Weights of a small GPT-style language model, trained from scratch on English Wikipedia: MLP 704 SwiGLU.
MLP neurons of a small language model. Each row is named by its layer, matrix (gate and up: input weights; down: output weights) and neuron, and shows model dimensions 112-239. Each number is 128 + 24 x the weight over its row's rms, rounded and kept within 0 to 255. Numbers have three digits each. A neuron's up and down rows have the sign that makes its largest values positive.
After each neuron's rows, "fires before" lists the tokens most often just after its 100 highest values on Wikipedia text that the model never trained on.

L3.gate659:167118111133124133146136141166144116137117131095142102132127123154115132092121150111102106165130136091147147097104176147109106124121114176080127208098116117131131149161125105124127134094139107121148165135120103084121157113110109106163110163082124104124143131172130132137136129123150135149112118187094111121129147134126123109097126191093168163133119085154132150136117133139138123138130
L3.up659:086157066108093146166106182160166153120129097130142106130154117127112144092135105182084127145105110138135107145133108117142098096159132153103128138152122155142122106140128134112130112122125116174094086110130108093148104132100103108137134131145118096155146098130120147156118185116098135120123140126136124153119130115121134130079098120109154143046149127101121076146121115109090120126164
L3.down659:115170094092082130156162130133178153110133128115105123134116131080140129090117110148113090144132085140149128148137136118123162109113111136102149133165152115175120077148137136130093153127133103119121096108159090119133107129089096138119121132115129102151173129131115147151141137114083119103147111151128124142069129122139156092063094113123189114070123108126126080113113118126069132119144
fires before: "ter", "ization", "iz", "s", "ters", "th"

L3.gate426:114136196092120127124158162144115119133182080128120143143116164123169122119151119122143125171147148105149103092149088135158118123126106115108108081128065096174159139121115142145085137152124128117190132101101160113135145128173156150136135125158111121112113121116113124147138119090124124111169138135090142142135119111126148117108136117129121169103131117189161128132151102122148116100174
L3.up426:115150174084095101120141117136141108138161115109121139129101174117163162139136117127137126167126131141139113106120099121153133123143141082121093076120083101138159129127098124124079128159113133128186100100090111172139130132177155142166156148149129134079100132122102139111126141111141131111152101132110152118120121095163144142111121112127142182135144129183138162134126096107138113122157
L3.down426:154155187101152111130131149146118131164107149121142110131103168108150121109143106131094135166135150093136152157153123142173143100135122100131128099147052122099147132095137144102075136142112168073160125083100121131097146158124105159128114139161101164105119115117121140132136142103127149087135134132128169129132144096104151119106105104142069183093132150146126135104119117136175111090160
fires before: " |", " -", " of"

L9.gate357:135107127132140101114113131109177124104156156096168111165124116090168178095060096092099186124115102126133131131100147130121121123121153085102122130138151123102069107105109111125139152136131108122138109128147112088146126118110098132118129199135123109115160081104127112104169094154122132098132137160113105135143148123151113138111156080121099154095147095127140139168142117093102140114132
L9.up357:136140132094140140110145099114122099153130120148217141162145157118165149128101111111116168131103149153182131133145132111095095172148152127124139134090117125105116164126121097124198140137158138165131092136190089081128158129143122141160134129137134143120164109119123146118154151130157131106103109124104131145167116082135122147117123083163144111117152113154123131101097131134130136140154
L9.down357:112172112152166107117120087127091089148110130126146124110145159149133111126156118129167089121106154167136141132157108158116127161131088179141160113122124122121169168161075138113149125146138103133131134117092120151105142113135127130139099056104115142114109142149112113119104174093157081128131105130156118136122105154106099136155126142125143109133105114154143131112142158127159121145141
fires before: "\n", " ", "u", "-", "al"

L5.gate263:111132144140121098168155115092105116121112158149134148156124163124151136139123133133156155115144136145168161160129166181157164096122154139136146130135128093171127143080143145149113135153168120070115140114102122101134156095150069097141117115159120172127142104163105131137123153080104152124121119077173172131147122144117127142094153155110129138169124153162116095156107121117133160124120
L5.up263:157107114110124147119132099118125081121126131115158150116129101139120113129158137133158132187136156166160091108119118133112101125129132150136109174124106105118145116102170142089087129072143096108138174130134153131120117138131097145122131092149158108066178090111128154134128119107095169100145126117098152115117168124152106124105147172115126089096144079142103073123144111124123141140092
L5.down263:130083099154110111163140132128130159142127112109155098152141149110147140128157109155144102160110113153144131118148104125086142156100176134111116120131124109142154143091126135160114128141117145115116110180132110079118153151140135136172119092098172128109145113132101115150103135069111106086149089113129147147169143126132099130089137188090092131138170153107116074131106152078119160118152
fires before: "\n", "C", "ing", "s", "ance", " \\"

L9.gate415:106131171100123149153137145096093143109124130124121111090106158137142088163097157143120145153117168115129118098108140076095143075122140100122143098125112107145137099145149116147078098088158136110104165116155131110127161178134173098114095131143110141126124119138143130074095146126120131131113105167118134127115126129149111114112148115108127147078130121139147106129154124103116126060130
L9.up415:131132166110153116090135125118115156119125133115161103121100111103118069134111135134163163138127159119122115104088139119117124078119112143131145086101138102149126091133151094133083144086112120119105130124107152120102134157144175128102151162128096123108110119154145147101121098144138115122123125159173121170132136122179083132110118139138136137116110094197114142118135105088113158121129
L9.down415:120168149135121158127158165090074144147099119153146146130073134111177119122169120142136143153140122147168129081095122082102131093080144132143114161128145122093111112122091140089111182113175137092165132110148090128148108138145166139117114144130130151140133146129141129152116109109089150127124115121136143111102138121126151157172126088112114135097111117085119141115160158098094116137112
fires before: "\n"

L9.gate350:118108095116125138128094141116149146101152118133058119127137164122120153146120115147136097144108112101143144169138109126138152175104124079097114132173143121157147132153129090096152103138151135165152103107091127156138087122091147150079145141118127119140129115148135120147095164096127106124162131116133129097104100180114139125103189102109166171117135128161133180135162149123119102150110
L9.up350:120130104091154128163112148140132105150149123134126134127152143116130130162122093144136149112116157084182162083078143134164130124172108119098179138091128113127143103137150112077142123072113140092126108085124127063129094147100118130146136104137084148156105105103117142154155144162114149132087155117097097104115152127126098146131167088154128074140114122144131131078090147133124152148171
L9.down350:112087149127160152115142074125126134160120116131123136111140113147132121099151169131108132110102113123142157169116170188164138144132157172139123117105130154120096161101138135091103119152167136123129143116105083075181126112133098174149126090116139112108143147112148134136149101165119139096173143147108134169170121125145130096123107122159130102103139159112119113133133147122133135130137
fires before: " |", "m.", "ch", " 13", " the"

L5.gate125:138158149102142120122146137154169134106126110126122166156166165123171156116120138130143128120142115123115104130089125110178160124131116115139137122134132125161102107114116119137139094084117119154128123124095134102135132161113122124125087091119149128130130103109117124174091105104147131127153114147140059136166128111116157098132144145105173151107100148104137136156125134151158120140123
L5.up125:160144070103094143128154165156103148112106095122086108156138155085169122099131176080097131153130147096112131122108091123155134117114095090114124116125150146148133124153132116146127094126108130161100118108118132124109125122124136107081111111102139103126129108114138125122124126117126094137142103145126114169121106105106175135117158138115161108132084123112174152126158133155151097110142
L5.down125:168131126173148185089165136114160144124109105114088133145134102126141135148113142141137140147097081106122122148145110121180122114180148115121110116174148121150122102066125157134108093118081088144144118111136157110150124131120139114145098077142172139104137138128133107199123122070123169095157111128150090120160119117116149163129152128087128116101098102164152136117099142107148142107173
fires before: " |", "–1", "T", " Sk", "B"

L11.gate95:128137105113138159125108073181176122107153144137095150154126170143134138096133132104143125096119170133130134099128161121133136153135156114159172091092126144126111118170140096118170125122117168133146104092140168090178149145151123133134138119167130181118135144151140100148088125127121151150113139090142147125118138143160119100131104115109158107092097142112112124115095121179115145096135
L11.up95:108118127149100165143189171159068123143141157157116097107125133131151120151093182135126109138136169113111151093159137139139106127091068088193072110111118140129154178136133100134112126144108134186152105170132105134103114144078149112077134152147127111104163137151133120080120122104125105132171099159139113130138130119129147148159153130074156101132134125123154119140152147168134133121084
L11.down95:090135139147119160072131115147144135116134148113095137153170153139102134150109123110130139115164134133130135116081120097133169132138156151117127103111132134084112092104191088124143100108135183172122148097126082139155124151141122164095114130101117149096128117145150123108096102124154146090158087113119146059126127144189125111110087064149116121146101130139159102109181107154137097129164
fires before: " |", "T", ";", ")"

L6.gate320:143147131101100139126128131115094126132096143133145161168135139150129119126128131102147172120127117118143130132144122108139107122169171105127154092106122165122144128124115089127146159119184123107160126151168163144151149125140143091155149133181125121122130157122148081155151111155130118131080136168143140113156160168105132147087139144178163125129143114127134154108132152141118160160131
L6.up320:139138105116098148121154126135147136093112120127152140130092134111157133124122155098134167161154132115118117104168106097145099108116148078141125097173157127123143106111118097151162133160132124147133084130142137133107122152107162117127112132117119105163107135125116145155166116135130120141094126200097110089145141181127115176126166124137163099109181138149110164099092169116129129133161
L6.down320:109117131080118172141105160139134165143119159130158159121151121117123135137125112165128087119148169115120127160144141107112122135141082122075147089178160164092138128120132106131102144121144138139114133086096117151133109169154168187082125166123128105109092113112094140073124110135116158128142159114111098130103130069116139127173142128099093104137127080139174140135134177104145129102137
fires before: " |", ",", ")", "\n", "/"

L2.gate230:129125093160076135155146114136164113150091177127103123155119119160111155174140104130117121101116097148126119135112136141076118113158135094130140112136115148123117073099129078108098155135124129155109084108134124188113137128094112124121101133087134128134121145091142105134160146127103145099112105169151133113098156121114121133091148166196154124147152141149153152097171136140112100174188
L2.up230:107103042120162131142122133121113133172138143131092092157129141179135148137132157100139133138108080150105124122115130126082116160140104137145170119147109156114082113125144085115091137121175113164117102122151128110128151144160162175107158155127149132140145140096145132111110114123133118138133116199116162098169147106115135155107169142169088122131173158152132159140093155136142144170143
L2.down230:133145120108116097102118175120126148101113130137110161144110121144153117145142165106143189161119150132129131158136139094099132122141099124121118150139145155097111175147136175118093084124157093104185139166149125145129146135132127140127121141156137135101134125169097167137117123147127128137167165141095128123132125089146136138128161151111105121154125132094115119185088117140151141159076
fires before: " |", ".", ":", "–200", " m", ";"

L3.gate1:160124133117097175151148178144112151125173155133128119144133118117157158094127138153111118107116155162091131115074160126179154112113114142111134142097168089128131178143147088117183072131126140121153108149138130136146120110108127103166110171122172137114132173118162124129124150129149107170100098169093100118144148119145138112133139127121156131148151104119132122217148160119140159130146
L3.up1:103128117117152099113111113156147098114106123116120135166136147135112102127139131165107130153129129117147110138143117125118109129129179132103120179083133131151107081155136106148160133093134131125085099088086132135097154109110088116142096102135151094127101152161091174119110120084163129130124143131111096183097125111134122112144118141174133099104145146163133107134116124174115113116123
L3.down1:145122136101099126126131149149150140108111114130110131152143137156163136107129156145082137125117137119144145146104138101126152091110135102049128154155146115147144112123138080136185132132145128128151102108113127159165154082086119126146132156123182064122183163140151131151133144137128116128086119128097136074108102112163103100157104133133111128141145084127153112141117116124140156164160
fires before: "ul", "ade", "ter", "s", "ters", "ence"

L8.gate421:165134108138092143077147117131140126122128149131111159173119148164130148133146142109125140153147128149074145107132109090108161165132157121132126172131117128136134167139142151124116124153121139129151132110130120133122149133154136115117110149167120133158127114101099109110121129142102163108120069155166129070161142073118114144123093119170169101136153106118118131148112119103143165134122
L8.up421:140135105107089103139157086114089140139150115108174113137092103135122158129133136134149147109129137090132141139115107102091133154155117170153142107147101110102128106153098111114164155124131134151127112133171138089173169125137117180173120116115105118151104149149134140109113127127149163174121132113134140099153152162097113101133129133164142123074138111121162106158096156166070150153125
L8.down421:096123134128124109122126141154106121153086099159136134155167123118113172118124113135077155152185157117120116130088144155093132130143121110130176123121152144064096088169127126115146119101121207146108137119149173120111136094138158158121137135091119132115122133126122120136128143089152120147161168131093144172131103135106123129117173119120113142134156143171113087122163116144149126161122
fires before: "\n", "up"

L18.gate14:114115130166177098122127135126129119149123091140092167107102147110109106160085120112110098108152141113137091127142113100117135088093147103115119135102131105147180130122123165113129071154115119156135145091132139135165134140169106161084122129109161147109195141109114135144091107111150111171111127086135133122132143117103117107162139134116112143100110136151132105165163114158173109126112
L18.up14:130166145136124163090143100125152098110077116124150134166149121115103145155114183108176130161158111170143125112123112124126123154135124126109138118148122160121113130131131121098121134130110163150129157179135167109129108135148099129118152120143168103093110154136115109168150134151117114163135114145113115114110113150171149143126110132164132191141139130131155098077161122105152153130106
L18.down14:105112148133127127127162099144124147119122101104133142125092123173130093166167088135116119096141138166115097124132131117116093103138121137114107158116154114123086159134117112129140080146147170102144114118126146140183118131105120131093111123152122131153110150114138113138127124107112134113126150154151166123104122144083096158171085133127124176104136139114133142096162138096145121087065
fires before: "\n", " ", " 1", " −"

L17.gate562:128099166098123129109140148150152113149116113136112101112181168129168128173139151134129071153159135076103101092119124137140180111144074112115148091143106153099135111146137109145132136141122147152115127191155169150127137158142095125112145140124147117130094095108086167156091138101156170106154151100177167155122120141113133106127073120121143135112151150116152135118107128137132112119151
L17.up562:095161155121122170117112113143115119109122185106108098104181152087129139076118163060132095112133131121095142138130134110176160115127097103074136108127108127127159099124133131097108138152125089126096114090099119158141120158167103137115104184126144126150153140160112093090126142109123134132081145149093141099085120121121117139158167118127115120130142112132112125121114124135145104119097
L17.down562:109149153111124096126136153123147149140105120165088120141119162100114129125157137149139126151140135136155136098183088129107119114147132106135133154094142114156147111126080097082086114143175126109140131126120109153093131091142089136098140104151125133109155160137171125177157109141136142126106152077143130138136124114112116150157151077167159154148143156119165147112115149120123109150184
fires before: " |", "as", "ult", "osition", " of"

L18.gate279:143103131086119134122165122086099147124171127108127155170094115127058139147127137118130083120143155129103114137165123102083120131157088099136182137135125110125133106095107099118091137126135144113107118142121170131135159139174096131102108138074180127128163117161107155148123132134137124133144112143120123096142100070135126181140081120139124122108076111124157135142141113113076153113119
L18.up279:120104125103116137118134113115115126096131160135150133161144148080119151079169102100172151143100126188149114125120162136104113129148132140088084173144121115111157164137170145105089135152156142112146138156100168136128165157158140116097134139132171149100126180142139090143144120119108106119150140090126145148108124122152138100175159087136137126118089089142170129111120155087100109137137
L18.down279:133095091172111074115122094119143150168135121136108138128099131111124126128149108139118108153112150147104108059162119097128137127128148175135106107169121140137119135120107119114101153129126149126131137088128116111090106145145116115137096104117103142139121109086138145182107138141111147129113131135163148116132141095121093123114065127134129141116125166097147140125139212117145135148089
fires before: "a", "a,", "y", "i", "o"

L11.gate397:109135146141116128085137137109137139162160126136114143156115157137113130162170138100102119115110106116125089108116121141177096135137128112130138096132134112158091159140122113106129097097134098172159111158130124108131136101160216134135131167137128153169153082153127168150153165113122122171141139139120118154107115115164151131074143125145149069117134149123113105130156102165124126108117
L11.up397:141155143124115151110099094100131173129134094131114084183124161154122109128151116122119123132122092149120114133131123105080135142155073109144197081163098117120081121146150126095130115144134086131159139153129172167088130144155153130164124111149135117114130086135118120145162120177109152195143162114144071137148152105120120146101137143132139121134100164129118102166139094109212150104124
L11.down397:139111125158127136101133122134115103113123159161152145148158148123133073129084166122115107117136155105109148128119144138090163084153148102160124166115089108072112136130146145117156147106184169094126112156122078126119128121119133172157123111126131139129110176117130102150144168137166131117150153118128165149122093140125115167115146134137098130145131128103162086091101149128148145094126
fires before: "\n", " 0", " "

L14.gate385:127158089125109108147094113136163139153076117158135169159151120104182120121163117093121165117153183121137117133121114154097155136127109156113106084129142120154136172143174129080139127138155167140091161113119109110161138125159150155086139081117120124149153122123132148127109163101125115165148170102101075088107075096079137133122142080161111132109127132108130116138147086132089129142133
L14.up385:145148136123155093127106060145126145149119128130092147140161102133145140141168143089103166126129158139114110104133117145125098091136152157109167091121176126148124092135179154068120141076128155129178120117090133109122109144164104136117104101120112128137142121110112121120117122161084111122135124126082094088101130149139115152098136150113136107157125104097151092158145135084093106100130
L14.down385:144108112115140074140112162133132156135131133172135115138134110181178154151097105162126109110149111126150149126119118144122173172114099144111092096111157097140124089117149160114111133120104130162118113127114133116156126115154126135136105140089116101143114100095131092084138074146150138156123143108129090115123072084092124145154079094127078133092131162156122143165154073187113116174097
fires before: "ed", "ing", "s", "ful", "er", "ably"

L9.gate195:063082144143117110117115073122143105124143150085131125071119127127146142109108110118128137128132069110162146107139151127116145115131139133144107126134136166180119154117121165149145116113134104122113105123150079111116154164145122084138136114128138146140126117101171157118102137139113160153127107118113135120141145114136167112134117117106100126095136109151108121128149100113154160122134
L9.up195:102118134118164109095100097144158103126165117099108129070121134111119133103086122037152110117103099119110203148140135100096120131123083166164150073112132145129135190122152133118178078151099102103105107109137155094113153123134103101117117122129152130157153136105138174098144168104095129146126101076102134136089143122130123126133123156123118127111161086175143119106132109123096148132153
L9.down195:180132103146137143146137088119157114120106103156132114128113143141110113087146146119125169128142104173157073123137141127082132085091175147108127160118107094097133186119134125118098135202123131158116108134082115122145157104132133154114113128127083101090161138127141149127132127108179148161128116127148135143111119112070144094169094131120128164175162138121138118140131125157079132079160
fires before: "\n", " ", " |", " %", " ±", " Ref"

L10.gate385:100124139136126138103175151158138097174136141124120122135121090119170139143132121123102170166154122124126060141153121149092128150142167162176166147129125162126128168139149139097124148151131120148138137155181092145132172132144110130142105139156135172184150112133127161112130187112121107119131146135133131122135161148083104130116129087122119136100119107140117097112097100135112124143099
L10.up385:139163128150125129132134114139117108084140171136171109122093126132090139103120124124152123148162104133129101157172112136126146134134115177151130111161064161129095115131115090143122104120105110140172131127132142154131163144110149132131173114142142144113162116155149164132113156121144141125131151125141091126146150136101117099094099111146147137119170120169167077128145110157122132163099
L10.down385:125166151152167139095113140135116100105111093123121109107146099144152114087095103084106110143152160148111127175153108166121163117117147147150125141130109149118126141105115129115111154120146108146135144083149121147107118131127109136119112092114131150140154110138156150111164164109135068161158191125140138128145092171104111171121129139136081126094104091158128118092133149129112122125142
fires before: "\n", " "

L10.gate430:133128159128153096165122128101151155136125112141100113146121206138099123136151163143152112136114107170131128134104091116124146134164096141112081127137129136136121181111148156121161135150103115148124156133158126140111110163114147160082119133137128099174187110143125167199106139106087124135102092102165105122139121116140092116174134097116075134126140127107131090106135144130113151119187
L10.up430:131161134118107161136174111091102113127128121094116101129144095146121107116106065083109084113125141084096138121132112094094151127114090163161121094121125111153136138126119116113145093108092112140158159127176116141102146161113171139107146144162136135131133149172165145142130143123128150175159146129148101121122119113094139115152136117116148107110124129127146100120138150082162133113120
L10.down430:146121115084134162141111159099128153149132170167144122142095184139085104135127137115121117145124109159132131093129100106110115085094122138117107122127135095087098142080121154143180131103128194116104168155071103110173106103106137085162139096133098135125178118080146137141111096166101164127163112116154138141144137130104110127144123124152116117150122112144135159147140104168141110108167
fires before: "\n", "els"

L5.gate616:141097136147122147144145149138085148145140144119157140172099116110173117132092154126161133092139123156102100066096154090106118121078135112143140124141134147130103121096158182074096124089158131077101096163162124141139125093118127084138110185132094121134122102123137114119130080177161159176111128150150159132129149139125115141117122147112136091116160144156143141140104116089110134119159
L5.up616:144153155160140137100123096152109164119117169089082124140095137127149150145111134160115127157156148132140079110138124122122155152107109153148133140109164168126096164127114097121149182137146118113103103150114157160101198108120125101128128111193146086095177110112113125109128094154173149107119150139127117101115132141147156134143129142104153136108145123093094122125100139124122147122132
L5.down616:151094098114135144151119140133116156136107172140081122148072086131147104128103136143137087130132145119099130118113159154125125138080113131151094118128135130118096161144149150100102121159169117124134082113103113125128108097118125122170106177119105116154119114127135147150095133136129137139161075163181141128109118119094124142104099127099137161176146145158132107108133095111153093147152
fires before: "5", "9", "2", "3", "4", "8"

L17.gate534:135131119133108075117138137098099151108109178076148148097129123137150121162133134142111115111100121141124156136147101113101129144144104149136142119138048136107155112118138119161120136157144133103163069144129133130101155142104127127124129124119159117148151167129107172172149159133114092121160160132162112119131106117160095130178137089128178153126162136184153111094104147132127158122173
L17.up534:128168153091157094149173107157174140137189144140105095130133127135149132113144112138119140133192112136106110149128086116096129127134178127101095126132136134107143134121133133072147162124133105155112154142122124154135170173120108089093155137148123151107137131104137117138141140117125090127143120131149134096161138169167115124152137110124110142131085119143112161103114111124135126110093
L17.down534:137153147102172130106125126086079123108121162134130147084100184108088140120102142114126121083141152114096112133133123143158143113109140117104142152155162138115112173108136136104144127102145164134135133092071150153141150145150136129124118152171113142129103101101174128161139138128124126111122136134123120103119136121129148157088180139140105120115137099132075090153177161131147114128113
fires before: "\n"

L11.gate338:157112118132145120158151127131151092100142117090147137106143153179135115146120137133131151160113176100147131123068080159135145170132101158109130078140116107127160096136160119123128133166149151115185101136144150114130149107175120116139135166173133125149092106117117106143123138128127158112096125129142109164156131159111080143120160116144124150159158145119112131089151111107165128117137
L11.up338:139114107116117095116145141143137120123119098109091127123145157115151180117159141112120090127132149140150110148100113103137104161120133136131101148117177130136147123118125116076180126180123097106126109119102156162145099136120135162111100113120121137112152118154161139114129165145126103137142087141117154124147124170087106157136151102103141156124118124165124180126103132156138134168057
L11.down338:140116098130145118140145153162113096115148110142148117144075116122164127100127176122106130152130141099120166104125112147114103112156162128135143104157146178136145143175126098120160105144150162120128146151090143121160126135121089148079076128120085139157092155107107164114170162137154109152133115124117063107080158147141123090162112139096084118134155122115129111138139163117146121115142
fires before: "\n", " the", " to", " a"

L2.gate631:141117105104104115128122074132118114137090120132159121146134106087146084101117120104157139127112154130186137142116118150145115128110148120105124165167137100152109135139124178116141143101117125112132100059131162116130144134113157147120127148202103107122147175090052106120108118143119126122125129128119127123144095185087125125138168142164100128109084113155129129135133169103081107098139
L2.up631:130170113097100131121148103130126136096108105129132145118096103104141068111129158081136128123104122113187129150126121143133103127125140132134135133148117101160125118117128141141104156118099138119143101067137144123123146110119178146149146094165076124114142135080102121158112114123115138120145150122160111137150102165079091178127138167145049091146132109162155118132093154116129122128155
L2.down631:173120129097119157157097167095073097149135137156094124171109087123153113166134167166130163102135111103106095143119139149094116087098156082145147124123134129132128095108113146076136118102081110132118104069121076137155111109116122156112169145127125120148138122100069107128128148138124130107121110140122138131149126157105139123153174150164091147107097157118123133084142172142107125092125
fires before: "er", "ing", "les", "re", "en"

L2.gate367:169120161116121143170118151124103131143121113155135081110108152113100096149104076093094134131130125082125091136122140105151115125109105119144102076117145092177147122076093116150124141128142117120148088107117139134155133076114135115123128145122103109153154124144127163133139093155119126150136129130136163116123129176084109103090112168157134130105096072137138151105178120153193104096130
L2.up367:114145113145111153082150127146118192113115158117152145123137152160158125121096158114134165124119130114136131147133123136131115126131123143146132104146119161096143113160126103081111142161168138180150077120156125149099131149151131142136127128157134147133166107135154171084180108121170173105134115165103120154130165111108119104113153110120086126091145132123132169078144130147120167127163
L2.down367:096109112134101122096155166149142164144117139125142143132084149130125116106095181131110141129139111103167097127145108123161096138125116129152155148135115159124141137151138146080102122132134196135101126176107148158107133186165134098171112145111095115129108117142109146105195120082137149132155144127098170140104146122085105152108150134139118085092128145149168159106127121165140155164180
fires before: "2", "3", "6", "1", "9", "4"

L19.gate124:135119092135143126053154163138144139145103063133122113143118147129136110140168133158090118144139149140125158109128156150142139110129125108144127157160096129127152130117118154112136131176145121126121140121131129147111173167101123097107131125155154159086164101106096170144146125098104103135106144179094130158151097149105138133161128128165143121102135138143151156118116094125134126130174
L19.up124:169086137094123067119154125130107104142171141132122111106129129139164139158071106100135166130142124155120120104106133155128112136116130142082131151114121134120124086151106124084161145138132108141137151145139137143163123122134095087113145092112138098110091121104143139103127078104138118124080183138159101171132124159102108105120147064145081181103110160176121121143130105140121126111144
L19.down124:141142115118176131119120122123125120138129084110122088117132112142139144118138137132083136114145143132153156091155144104142081127088120119170132092102106149086105126142146101127154156085165136140151182127105139160122145120132128129145119127134119103140158101106103171133112106109122154148131097091094135097142123137130151106107116150165123139090056122134150130160131135160133134102162
fires before: "\n", " The", " In"

L9.gate1:132162134132178133097096127134119166143097125117116069155159154125127092149125096126082118189125186113158108132103115142125153102149145146136080123086109124123124113133136135133136147176114122133104147140108129123089119116143147123130091144107105121150107140102170144099098117139115145136125167152147113130180149106145116124131159056137110142096157158139096112167102155085113117142091
L9.up1:127126170144143089124119091117137180162086147093089084166121150114116098167132127127116090124119208151112094104134124158103160091112159088139108141148141132116133101123146134162098161136069123123135146144112163135110129157142142122140118129115097118130118142120157145121119135127156117134126137153186161114143161139142117107127130117149127131097090125169116103167106139131151127102108
L9.down1:097110111150133126136168093152105171118102134160148124159125156124139112116134121126140112139123148104132143084094126110093144096066153125122141149128157120110126126106098152138089152101117196113120149151067168073136120163152159104150124101152130115151096160149160130135136153131119134132102159110156061100179134112141121138180162095106091109123185114123105116154104131124114125086154
fires before: "\n", "ic"

L6.gate345:080106095131138170116163155148151132113110122135176159117111161136170128101130120129118126149174101149090129124153115108113151118138133146156117083138156136162111104101154110132147134121090147159147140125156157143109116157105129105154104154107132143138159113099111139151164130165080152130186112169136125110103121155115087167147122114109156107138136115149130163187129119086132119137169
L6.up345:119087102110117141114163095135148116170076137115136132113134106140128124128160141096099098161114106128079137089086130111146168131119127116139137078128161162142109105154108126150079133116136123100121101152143117121127106121130098164147147109105132135159104138135138122121105137163113111139141079123158150157102124095123128110133116131148153113134139147148122126114142135121168140139114
L6.down345:089129091115155183103147146149128149150105133098128129136133143167133113160122120100115130145140107142163144140138160131118137160142147111117133083126176114136142136142183141107110119115168131147144152100149141151160112151163076141138112114132154097091142144119175151131137134137147125111150103121132083138160096125149115127160127068086132086138123106101138175163126120099121098085098
fires before: " |", ":", ".", "–200", "\n", " to"

L14.gate395:102130159136115132139125158113104104174107128118123122137121106080128068084123117111160138151105118143144085122125116106142103078123164150121083136151132161117108125135133094106095122133187136149100160153126132107145132168168134084173117107108110158125148156117124150132089131086147158125117116125120097098111102095117095089169115109170136160104122104102119113104140147127123140113078
L14.up395:121148102119130102114136117130110184131114130023083133137103157107140152109120109174098147145153111177089126113147092121089095133096101140133103108164117153094132101112129128147106134107129094137131128121125121137149148125117140133126075107152098151123151165167115113131129118137121140152130113132138160106134135161158138169132136102153173136139157116140135167144106146127098117128131
L14.down395:127113101109148169159139128085101122093134144131155101139088140083119134101110131135161117133089124142078138087096111154128122123112141131106096150137122097156124087126153170132094148174146137092104141131116162080171133156115109131161132141112092138137119104146150086130136108123143107107097118145112146125121119079157098137102115115183138114108148122189141115137159126119155080084131
fires before: "\n"

L14.gate246:112122102117150127097115126142148157174114129124125158153119120174121103103150150134119177111157128137137126123098125122114104125123148097138157134128133174142089140114135101117117103133123124115141189117157103151124152097097103109050151149150117128133145139099147145180093105130117101098147150156151140111139148121121139158114133098142109118145125111110157129163111097123188140119109
L14.up246:153174119102061141093161100155119093172162145131176128113076104130081128139122152132102121114132115128130153130121134070132127129093129134147142152148149163116138140097101077143136093125146143110139147111125153106097146129131099097128148100168124122118196131090130169122125111132170126093146102131123100115152095173111109130119130135109131138100147123141174136125115134161121105142106
L14.down246:156139110126115113126130112107136156173114133114155127129102114151130121168117157096134102130099081134157186118142099117087135109125113137119144124160178117122101155134149116139131075150136125119121156145158149106130142127106146115103107125124077147121109146083133170114145151140121123108103145142139130123106141184149120136142138106093094135083149100156108133119114140182146151098142
fires before: "\n"

L19.gate33:110134111119136094129139144089173130126096123118098135128156090101146135086146146114123147093146166177090131135078104110092105104111143143119117151141167134168100132137083128151161149135129125127168127131099109130100094115165139113133097094121130146145161083164097129130119130133090163156149081082108170083149113143130143106126160083118149145135096167124125118110127125151133113129138
L19.up33:154104176111162129103168103098143152144173118140094141121107100126149145130141143107100132151167087160146165138139110136123124082140099126124141148115107150129103061120130134105158076156145146143104063126097155156142092158152120128112124121157096144080152114136111165150137107151141104146159166106162158149110179113092124134127141093120099105130152112148134143077161089123098141107092
L19.down33:119115122133153122135158127118160133150105150097080099081092111187155130104127158134097175114128084125109184139104123133092178109084107140135121156140113079052108164139158136097146155109150111127157164165107143095117118125121110124174092146133129128139116101140132123125135179091067139099134119148123135140126135125198149086110142105106161152097111102127152148118137132096129147091104
fires before: "\n", "ry", "aking", "%", "}"

L9.gate0:115148118079166143100142112124089107123068116120134131107114138118114135107114131100151111141104123167191126100137090122077119139148109138146135170135148121094145194119128149138142116140145087167119127132147147127096174102144153098147144120103091070119180132156159194139147133155116102157139150109106191114121137113110122147142101131126145170120111130134157118104138097135143153091131
L9.up0:105125131096094119086107127123172152135099125117125124128153097124114148089128140096163155150117139138106138101099093101058137089107121178120119143115098126097123157141133151161156084168145084154158114178131153138114097135129131114118162105119131091146163104125132189116119164179105129124133092106083154115104119147129140135149148095108135181116114139142123094088118108096157147106114
L9.down0:109125155105141073127139136116108132117073114144121151156088127136123129117144132105133114106159092104129118107120078141107100117119118133124126118139152146110140141140138063126138105122140161138163088135134130109138115107165136142101108084120112110122139156117132172159184115106140096160163132143163121126157124096131071114146120139171124181100153115137116126138091124174147140113157
fires before: "\n", " ", " 0", "ont"